config = dict(
    n_layer=8,
    d_model=448,
    n_head=4,
    n_kv_head=1,
    head_dim=64,
    d_mlp=896,
    vocab_size=4096,
    activation='gelu',
    norm='layernorm',
    norm_place='pre',
    norm_eps=1e-06,
    positions='rope',
    rope_base=10000.0,
    rope_fraction=1.0,
    qk_norm=True,
    attn_scale=0.125,
    bias='none',
    tie_embeddings=True,
    parallel_block=True,
    extras=['capped logits'],
    init='uniform',
    init_std_qkv=0.0477,
    init_std_o=0.0,
    init_std_up=0.0477,
    init_std_down=0.0,
    optimizer='muon',
    lr=0.0158,
    beta1=0.95,
    weight_decay=0.013,
    lr_head=0.0063,
    warmup_steps=89,
    schedule='wsd',
    decay_fraction=0.856,
    decay_shape='linear',
    final_lr_fraction=0.0,
    batch_tokens=32768,
    seq_len=2048,
    doc_mask=True,
    train_tokens=137300000,
    steps=4191,
    dataset='wikipedia_en',
)
MLP neurons of a small language model. Each row is named by its layer, matrix (up: input weights) and neuron, and shows model dimensions 330-425. Each number is 128 + 32 x the weight over its row's rms, rounded and kept within 0 to 255.
A block is one neuron, or neurons of one layer that tend to fire together. Before each block is what it responds to, as a language model described it from the Wikipedia text at the highest values.

Description: Opening pieces of longer words, mostly pro- (progress, process, proposal), plus == section-heading markers and auxiliaries has/had before a participle.
L2.up62 [132 149  98 159 127 133 125 106 160 115 131 152 104 177  98 109 128  97 147 156 128 142 178 134  76 158 100 120 118 150 113 154  97 117 187 135 135 154 121 101 121 147 138 125 117 101  98 100 168 108  81 161 165 124 145 198  71 127 134  44 106 112 179 168 151  75  89 119 176 151 115 169 117 132 107 111 101 136 165  97 129 102 124  89 162  51 121 108 126 101  97 182 128 139 127  97]
L2.up101 [148 112 152 121 129  62 137 146 145 113 137 107  87 136  91 137 176 165 111 155 154 115 122 124 142  87  86  75 144  99 148 178 136 133 121  71 103 118 150  93  78 142 146 155 129 137  96 124 104  79 140 133 173 138 132 152 208 114 136  92 172  83  60 130 155 116 107 102 115  78 134 184 211  98  67 116 155 148 102 138 140 129 148 165 165 125 167 150 114  83 121 130 140 144 112 114]
L2.up126 [ 97 135 102 123 138 153  66 136 108 133  95  51 161 114 169 151 154 121 139  62 132  93 173 108 155  97 103  80  88 132 146 109 125 117 144 167  97 144 152 125 186 134 130 194  30 134  93 140 104 103 129 131 157 171 118  73 123 100 141 113  76 118  80 110 142 165  66  96  65 138 146 186  46 183 140 119 156 120 160 181 107  70 126 158 124 178 125 173 110 125  96 109 126 130  94 106]
L2.up394 [ 67 159 107 133 188  83 136 105 113 178 108 140  87  96 129 116 160  88  99 127 120 139  95 121 166  98 136  92 108 118 158 132 116 126 137 121 164 116  91  98 153 178 153 133 165 148 154 198 141 111 110 110 120 162 158 123 160 114 164 160 100 102 131 122 109 163 129  99 164 117  80  84 103  87  83 131 190 100 133 120 137 140  99 146 125 219 158 157 178 117  95 113 158  85  70 147]
L2.up448 [ 88 185 148 124  93 127 133 115  92 142 170 152 162 127  79 129 155 127 144 162 162 134  77  99 128 107 179 114 100 114 126  65 124 131  58 166 101 146 150  93 118 143 149 120 145 152 129 106 127 123 143 142 142 146  82 128 117 100 107 150 127 114 124 128 122  53 176 209 110 120 122 101 167 152  93  77 123 114 103  79 127  89 181  49 186 103 122  72 140 107 132 121  71 148 122 161]
L2.up553 [114 124 102 143 107 187 150 145  59 142 130 187 140 138 150  93 148  29  36 133 133 116 121 214  49  73 126 118 104 126 136 157 120  91 133 100  97  92  88 113 131 181  67  99 137  54  96 139 136  85 176 109 132 148 139 125  94 142 137 172 169 140  94 167 164 127 137 106 110 156 111 105 100  92  84 140 129  73 147 173 162 129 132  70 159 164 152 152 156 106 132  94 174 168 142 151]
L2.up613 [115 184 137 121 180 157 138 155 130 163 106 116  94 100 113 161 138 132 110 145 141  99 143  97 131  99 127  72 120 108 150 101 104 158 158  38  71 165 136 164 127 154  44  79 151 120 109 140 146  84 129 104 197 126 101 141 188 109 159 177 136 114 102 101 161  94 160 165 102 133 170 101 143 168 141 127 128  79 105  80  94 134  85  87  63 175  79 160 122 110  46 175  48 126  35 136]
L2.up736 [ 99 153 145 133 108  37 173 179 169  85 158 129  98 138 174 157 170  91 105 133 144 130  94  76 137 115 157 146 127  96 148 156  88 111 140 152 139 125 154 161 135 145 109 145 132 210 100  94 106 139  83 156 143 144 113 107 119 157 114 128  99 114 151 141 138 109 143 123 143 108  72 146 197 109  69 143 160 122 145  89 151 116 146 115 173 135 125 114 110  61 176 119  69 140  91 138]

Description: Mainly the first digit of a multi-digit number, especially 1, in tables, coordinates, prices and dates (R$1.134.000, 120°31′, 1174); weaker on mid-word fragments such as ru, oun, str.
L5.up12 [104  91  97 158  25 127 132 156 150 160 149  71 125  72  83 140 115 118 140  47 173 135  95  80  65 107 118 146 195  67 145  83 124 138  57 141 123 139 105 159 154 135 156  86 135  97 232 132 106 103 105  99 115 128 152 125 188 142 173 135 102 158 175 117 131 109 169 158  69 123 140 110 156 180 108 115 136  83  85 147  86  88  70 158 144 115 109 118 166 126  80  96 176 136 152 144]
L5.up69 [113 140 203 144  55 127 112 120 128 135  41  85 153 117 137 122 152 111 189 122 118  83 130 113 126  89 161 148  59 173 141  96 121 118  94 127 143 130  83  96 190  62 138 104 163  83  62 119 143 190  95 132 159 136 157  80 129 100  67 117 106 173 137 140 156 187  93 100 106  70 117 142 158 144 134  53  85 159 128  87  98 133 110 163 116  88 101 178  78 115 103 117 149 132  94 149]
L5.up320 [102 153 232 148 157 107 147 148 157 105 130 155 145  92 134 123 158  91  84 118 109 145 176 116 119 139 160 136  83 160 181 180 125  43 128 119  92 121 148  98 110 121 143 168 149 134 146  88 126 129 106 143 141 122 107 112 117 143  59  74 104 174 184 177 182  85 117  99 114 105 119 111 134 126 199 152 122 123  94 107 109 144  48 113 165 107  54 149  50 151 141 145 113 136 104  97]
L5.up357 [ 24  84 187 155  80 136 133  87 124 155 139 161 123 139  78 171  96 135  87 130 181  94 122 150 112 167 118 101  96 157 138  85 102 161 123  82 120 127 106 107 143 203 119  95 132 122 157 147 138 134  90 121 129 177  96 129 124 100 113 109 140 168 104 119 190 119 148 128 137 143 104  62 144 194 150 100 116 127 128 140 156 137 111 139 162 121 148 157 113  82 136 198 132  86 106 165]

Description: Past-tense or participle endings split off a verb stem (-ed, -ated, -ted, -fied), often before by/to/in, as in Established by, Distributed by, certified gold.
L2.up213 [ 87 103  78 102 132 126 106 115 132  58 157 114  82  81 179  97 164 116  77 107 106  96 193 128 182 163 115 107 168 106  85 106 119 121  81 187 119 130 113 113  95  99 155 130 124 127  81 141 107 112  78  65  79 177 125 130 176 154 106  90  71 161 164 161 153 105 143  91 112 193 116  79 158  74 160  93  77 123 144 113 125 126 172  80 104 104 124  99 163 150 199 119 116  87 128 183]
L2.up276 [106  95  78 178 127 132 176 117 151 112 152  90 112  93 122 119 141 137 130 153 104 164 131 125 122 164  73 149 132 122  98 119 125 152 161 115 114 121 152 140  90 113 205 117 149 132 106 153 129  90  98  98 118 108 125 175 122 139 165 156 133 175 143 158 111 129 123 159 131 201 117 127  88  38 120 132 138 105 186  95  63 141 178  99 144 119 139 159 151  62 174 108 154 125 160 188]
L2.up480 [127 141 117 169 199 137 175 119 168 164  91 195  91 112 148 178 147 112 121 195 119  65 159  33 165 164  70 140 134 188 164 150  95  53 142 133  71 143 137 115 127 119  70 148  86 153  57 118 106 123  67 151 136 142 147 146 129 111 187 126 158 142 126  85 134 131 126 146 107 118 131 118 194  80 125 145 151 126 130 159  95 174 128  61 156 154 110 131 138 140 116 165 148  91 146 165]
L2.up554 [ 56 116 124 154 101 108 103 111  77 156 117  83 100 185  72  97  91 125  99 140  78 156 161 174  96 137 162 134  92  77 111 117 166 134  81  75  99 120 162 133 111  91 124 130 134 122 124 160 126 160 121  95 202  95 151  98  86 115 128  83  92 112  87 135  98 164 133 139 128 153  60 145 140  75 189 124 140 121 151  87 126  83 185 133  84 153 106 129  94 114 123 123 132  85 135 145]
L2.up592 [ 74 133  60 145 158 152 138  49  92 144 141 118 164 100 129 143  97 115 162 102 130 120 121 125 104 101 141 141  85  99 163 132 136 135 107 107 135  89 126 112  86 155 103 142 104 149 183 163 125  88 145 218 142 112 139  90 127  92 155 119 101 136 146 140 185 188  72 150 142  98  86  59 156 129 143 187  78  79 147  88 123  98 170  78 176 158  71 130 167  96 106  99 135 105 143 119]
L2.up635 [154 138  82 163 135 139  63 108 143 168  96 150  99  95 120 105 150 134 102 109  60 104 124 176  71 186 140 127  76 149 138 148 121 129 164  85 154 141 151  62 132 144  97 213  99 120 164 173  97  52  69  98 145 178 136 104 119 167 170 149 100 118 114 140 140 114 134  85 171 141  77 112 108 127 140  70 194 116 149 156 117 138  82  88 145 143 132 120 143 112 191 122  94  85 128 163]
L2.up648 [106 148 135 190 193 136  70 121  77 176 138  94 138  87 147 135 156  96 137 155 192 115  97 120 101  95 112 154 129 111 120 176 156  43 148 138  82 144 146 116 147 128 149 140 166  99 105 129 176 102 131 103 136 132 144 103 130 127  76 162 115 151 117 217  86 113 118 143 161 155 169  97 145 117 180 145 133 112 156 132 119  93 103 165 139  75 126 151 166 110 128 159 146 149 188 152]
L2.up805 [135 129 134 128 132 138 110 105 102 133 154 164 171 112 195 130 124 174 173 109 129 114  91 120 172  87 180 148 143 135 178 156 161 134 165 112 142 174 117  78 194 173 113 171 110 155 117 168 198 105 112 136 103 145 162 145  96 102  99  84 109 168  59 153 156 100 178 148 141 103  93  88 136  94 151  87 141  60 145 132 119 158 125 143 146 145 147 125 117 115 174 126 122 146 112 173]

Description: Word-internal fragments like v, on, ev inside split words and names (Ivory, Harvey, Toronto, Testimony); also infobox line-start dashes and == headings.
L2.up245 [165 139 126  64  97 131 136  91 142 141 103 105 138  94 129 149  89 106 105 118 102 112 159 190 214 125 195 161  82  56  99 123 111  94 126 147 171 172 134 160 178 140  91 163 176 147 126 111 114 105 131  80 112 131  99 116 142 155 152 164 142 112 143 119  50 115 119 120 176 151 132 110 143  73 130 147 203  86 122 176 143 125 124 127 130  94 195  81 123 108 123  90 138 164 124 153]
L2.up426 [ 82  65 144 103 148 121 164  92 133 110 110 104  78 112 127 102 154 163 138 139 141 144 122 160  69  96 152 115  81 121  75 108 151 133  73 133 135 134 109 115 134 120 142 127  99 137 133 129 164 120  63 115 100 177 121 125 163 139 135 149 113 143 124 118 162  73 138 137 166 116 160 101 129 144 139 140  92 180 174 162 148 105  85 105  78 148 127 121  99 114  71 156  90 156  96 100]
L2.up501 [133 129 114 111 126 125 122 154 131  98 113 182  59 128 188 112 171 109 156 123 121 110 178  61 141 159 137 148  78  98 116 121  93  93 135 146 117  81  77 186 133  75 109 111 171 135 185  96 141 172 102 208 166 121 113 102 111 116 123 138 116 156 192 118 166 155 174 124 147  97 151 154 193  68 131 134 137 148 130 141 137 114 185  94 129  96  76 138  81 160 154 140 114  94 167  52]
L2.up533 [ 92 153 128 113 119  95  78 133 106 108 111 140 170 183  99 144 142 154 177 106 164 113 150 140 128 125 134 149 157 151 132 107 142  92 183  76 175 115 180 108 128 159 126 136  83 161 133 113 125  72 125 118  71 171 118 138  84 109 126 129 187 156 135 107 144 187 140 138 141 154 152 166  95 111  78 109 123  96 134  63 124  80  92 120 147 115 135 127 136  74 169 209 116 109 176 148]
L2.up671 [ 94  85 108 110 132 151 110 118  71 168 166 129  79 106 132 106 138  77 106 104 151  90 113  85 184 146 184 199 118 111  86 109 117 111 114 172 122 109 158 185 137  90  72 154 104 110 144 123 146 111 148 154  94 128 102 152 133 131 101 144 106 168  76 136  92  79 101 151 193 128 133 112 158 100 153 120 131 108 171 102 164 117 128 107  89 185 115 122 129  80 215 151 140 113 123 163]
L2.up815 [189 109 117  84 110 156  71 189 153  91 116 115  97  91  76  90 134 100 130  94 160 143 209  76 176 111 137 129 126 156 126 125 137 118 150 138 159 140 116 140 139 161 166 120 121 166 122 163 168 112  41 118 112 174 142  96  94 180 117 125 128 129 105 125 134 103 169 189 113 145 169 165 159 113 124 147  88 159 100 138 126 115  94  85 121 145  89 114 172 164 125 125 101 113 118  78]
L2.up825 [112 113 117 153  92 112 134  88 137 123 137 163 103 161 198 120 170  90  89 117  62  81 134 120 162 134 173 138  62 142 154 135 137  90 135 159  95 152 145 161 195 129  93  92 142 122 127  79 150 117 161 107 149 141 123 109 139 117  81 159 165 146  95  75  85 151 114 108 120 158  65 133 104 137 128  44 111 128 198 123 177 151 145 125 158 142 102 140  85 113 112 114 106 125  37  82]
L2.up833 [ 89  88 148 124 127  78 105 131 147  89 156 132 145 118 191  77 116 120 109 160  99 136 144  85  93  42 110 148  64  97 139 138 135  71 127 167 183  97 133 168 166 134 135  74 161 106 122 106 142 106  93 130 127 132  88 164 137 173 133 175 156 147 129 164 129  92 173 132 104 118 165 108 158 117 178 136 132  55  45  91 122 133 118 154 184  76 156 138 143 133 151 136 161 136 152 165]

Description: First word-piece of a longer word split into pieces, often prefix-like, such as pre (premiere, prefer), inter (interrogates, interest), tr (trustees), Co, Col.
L5.up201 [129 165  74 139 117 124 175 112  92 121 134 100 108 196 143 130  94 153 143 138 145 106  58 116 144 122 117 172 122 133 114 141 150 223 190 140 179 139  72 149 114 172 140 126  83 180 152 223 172 162 175 191 122 104 129 123 138  41  67 102 160 143  82 128 122 118 147 169 109 119 135  96 137  81 160  96 141  70 156 174 141  96  94 162 116 136 124 130 119 115 166 126 125 119 136 189]
L5.up204 [130 140 138  91 109 163 130 138 157 205 133 117 163  77 135 158 162 126 127 155 112 132 119  97 125 129  86 138 161  95 147 130 194 137 174  96 161  80 117 105 175 128  91  93 169  99 114 111 137 101 101 111  66  63 109 184 139 142 120  87  78  81 126 122  44 119 152 100 146 164 155 167 119 135 187 126  91 145 140  70 119 145 121 148  82 107 137 137 159 166  96  56  74 126  86 140]
L5.up681 [ 85 174 126 115 173 122 134 151 131 134 146 177 106  95 126 188  70 139 127 159 130  42  80 107 101  91 142 113 138 152 112 137 139 140 124 118  52 112 205 139 144  94  56 124  73 123 120 113 156 140  96 140 147 177 126 152 121 141 139  78  56  77 118 119  98 114 147 140 175 131  96 150 160 126 177 136  68 148 117 129  80 143  96 180 127 178 180 102 118 135 127 132  78 117 173 174]
L5.up736 [130 163 111 105 153 158 142  93 178 109 143 116 138  89 127 141  73  87  81 138 150  85 125 156 107 141 182 156 142 145 110 154 125 168 189  95 144 121 157 148 143  93 119 128  84 118 111 130 128 170 133 108 152 158  89 113 119 132 128 151 119 110 103  92 107 137  98 146 171 123 166 153 171 129  26 121 131  71 142 145 146  90 107 103 139 137 104 118 164 132 162 181 111 137 104 155]

Description: Short fragments right after a word's opening letter or two, mostly in names and nouns, e.g. Cowboys (ow), Coventry (ov), cameras (am).
L3.up378 [131 136 123 101  94 102 148  99 153 152 104 105 121 171 146 127 170  47 132 121 140 178 125 119 103 172 157 123 164 114 135 135 150  91 128 106  69 129 117 114 103 139 128 154 187 108 125 133  81 148 113  96 126 140 137  98  89 120 186 124 164 147  96 131 135 113 105 114 142 167 127  93 118 106 114 124 132  83 222 109 107  93  96 157 106 113 208 133  74 111 106 179 105 135  77 163]
L3.up710 [117 125 199  96 171 131 136  72 107 133 123 159 104 125 109  68  96 145 143 175 119 182 185 169 115  79 144 124 157  70 159 140 166  75  85 125 102  75 144  88 224 120 100 107 124 195 136 113 132  82 130  95 171 107 169 108 144 168 103 150 113 147 156 111 135 182 117  84 130 123 134 165 172 129 133 124 126 158 230  91  86 167 121 142 168 105 172 145 107 133 127 174 142 113 153 143]

Description: Word-internal pieces, often "in", "on", "un", "ard", right after an opening letter or consonant cluster, as in P-in-hoe, pr-in-t, p-un-ch.
L3.up105 [112 130 102 103 111 119 139  66 139 203 152  51 111  71 111 187 105 154 149 163 191 168  87 165 172 134 154  59 122  91 144  93 150 137 119 149 118  76 144  98 170 166 155  96 110 176 121  91  86 103 139 146 153 155 170 165 128 125 140 158  83 139 166 106  36 151 196 116 136 136 177  87  83 131 170 153 162 111 109 128 123  32 114  47 141 103 150 118 125 128 181 124 175 107 157 138]
L3.up138 [ 93  94 166 112 102 184 133 110 128  89 139 101 106 108 148  96 180 107 116 108 165 125  79 124 117  66 151 128  83 130  62 158 173 130 157 114 108 130 130 125 130 125  76 115 112 135 168 115  74 116 106 129 184 132  84 128 163 101 166 126 136  60 102 170 120 181  97 115 152 150 113  88 121 144 155 152 105 157 122 112 161  87  99 126 203 128 142 138 185 148 113 142 102 139 100 125]

Description: Word-internal pieces, mainly "ow" and "us", mid-word in common and foreign names: kn-ow-ledge, Małach-ow-ski, cens-us, Linnae-us.
L2.up19 [152 187 157 140 164 143  92 142 146 111 147 159 113 101 142 115 121  98 133 133 124 150 161 179  91 100 166 144  99  87 220 142  65 132  99  52 136 138 147 121 155 175 115  88 193 176 133 103 148 165 150 128 150 109 142 104 151 174  94 138 140 180  87 140 177 128  98  98 136 133 168 148 134 160 131 102 183 153 143 137 136 156  72 169 153 122  84  81 118 103 130 119 122  78 154 109]
L2.up63 [120 148  77  87 167  97  72 158  85  81 158 132 125  53 102 119  79 134 101 125 114 131 149 159  98 115 168  97 151  76 113 153 166 146 114 125  69 129 133 127 158 138  71 135 137  99 155 160  65 119 149 151 138 159 203  31 119 134 170  72  86 146 173 143  79 132 112 158 135 106 173 161 108 144 127 129 107 130 139 171 133 138 132 137 151 142 109 124 120 158 104 105  64 142 134 116]
L2.up392 [133  77 130 113 139 123 106 155 145 109  96  72 140  57 155  95 130 122 146 139 103  72 158  88 178 161 169  79 116 135 162 112  96 119 123 128 102  86 142 127 109  85 149 165 100 139 161 142 149  91 119 190 122 113 159  89 145 162 106 132 148 136 149 158  90  94 136 119 105 139  78 126 115  85 165 119 118 134 180 156  76  69 176  79  57  82 110 105 124 117 149 155  71 129 146 107]
L2.up622 [126 132 127 132  16 173 106 138 177 226 163 132 125 128 112 133 136  84 121 140 198 191  62 144 137 124 151 118 159 132 117 174  33 162 135 125 118 148 131 156 145 111 152 111 123 133 125 100  45  59 166 121 164  87 101 126  57 115 155 164  98 103  92  81 133 137 124  75 118 130  97 117  42 154 140 108 146 167  95 147  81 109 213 131  97  64 148  85 157 119 116 148 170 175 124 116]
L2.up731 [ 53 135  92 126  48 171 116 122 142 124 137 142  89 105 144 138 151 126 136 100 109 159 131 118  75 174 122 100 114 162 173 113 112  91 128  73 105 167  94  69 137  73 142 124 102 124 175 150 106 161 102 163 178  77  53 109  95  88 109 107 162 132 166  97 128 153 126  85 123 164 148 133 112 148 101 120 101 101 192  84  99  98 157 123 123 103 172 136 125 127 117 147  98 165 175  91]
L2.up780 [ 97 135  95 179 194 115 113 177 128 151 166 159 113  73 189 103 115 109 100 144 129 126 164  98 126 144 130 110 115 146 130  43  93 105 132 106 156 145 126 165 108 145 143 178 135 122 194 139 143 141  98 137  80 110 128  11 106  94 178 133 122 142  77 153  98 103 171 149 150 169 122 153 109 120  92 125 208 166 145 175 128 134 171  91  94 168 139 139 108 181  67 146  45 122 169 110]
L2.up801 [ 98  74 128  90 167 130 128  98 171 119 139 127 166  77 102 134 157 184 129 115 102 151 114  85  99 105 118 113 159 106 122 125 142 157 142 169 128 160 108 134 141 184  88 141 153 129 159 122 123 103  90 139 149  73 147 107 105 130 139 124 175 151 143 152  79 146 110 122 180 151 132 161 159 203 162 107 146 122 145 132 146 116 141 162 167  73 146 172  79 155 141 106 164 134 147 165]
L2.up863 [166 137 123 181  88  82 119  70 208 119  63  86 174 123  56 150 101  95 147 121 156 144 132 116  90 145 146 147  90 166 132 126 106 102 100  59 172  96 123 171 135 147 160 101 111 124 120 103 102 173 122 153 173 105 144 133  96 134  97 121 132 128 131 132 134 132 115 112  87 177  65 192  24 144  54 113 188 119 103 127 143  99 128 152  94 125 143 134 161 170 135 127 116 160 143 119]

Description: Final pieces of past-tense or participle verbs, often "-ed", before an object or "by", "to", "in", as in devoted, linked, identified, described.
L3.up417 [ 78 151 162 137 129 141  37 119 119 146  76  76 167  94 140 108 118  91 121 134  93 151 101 132 104 184  58 171 102 105 103 146 152 170 121  98 114 148  85  71 127  81 155 114 111 120  83 157 139  54 171 134 102 129 139 106 126 170  96 131 139 131  96 164  95 119 110 102  92 118 113 111  61 115 156 109 116 106 138 160 107  80 148 193 131  34 123 148  37 116 130 104 120 142 193 168]
L3.up670 [124 121 100 126 114 114 114 109 134 183 121 157 111 129 147 154  79  89 102 127 146 164 133  85 161 168 105 172 165 123 119  89 172  95 140 105 124 124 129 147 155 147 129 145 130 114  77 158 150  98  80  95 122 189 168 122 148 169 144 141 103  80 170 126 127 154  99 146  86 141 133 142 149 152 134 102 167 140  98 114  11 115 145 147 116  86 126 131 108 171 130 117 160 116 133 128]

Description: Mostly the opening == of a section heading after a blank line (==Plot==, == History ==, ==Cast==), plus scattered mid-word pieces and "an".
L3.up575 [ 96 106 155 102 107 171 128 157 118 160 145 171 142  58 130 116  86 150 115 124  65 168 102  97 127 142 184 168 123  80 166  91  84 154 152 162 123 191 133 108 137 186 148 132 100 128  93 202 134 114 162 134 117 162 137  82 172  95 142 155 113 165 126 132 133 139  85 163 125 159  78 183 131 147 125  85 167 129 172  73 134 166 131  92 122 116 138 148 157 121 137 149 118 134 174  97]
L3.up620 [116 134  99  94 125 139 137  95 131 161 124 118 133 163 100 107 126 120 101  93 125 154 112  93 105 112  88 214 121  88 175 121 166 107  96 108  71 187 166 160 111 125 121  90 103 128  94 115  52 110 157  92 153  73 166 149 131 128 118  95 112 121 108 131 108 104 157 107 168 115 129  39 127 163 127 186 125 121  95 116 118 111  69  72 127  90 162 134 151  99 111 136  90 132 116 151]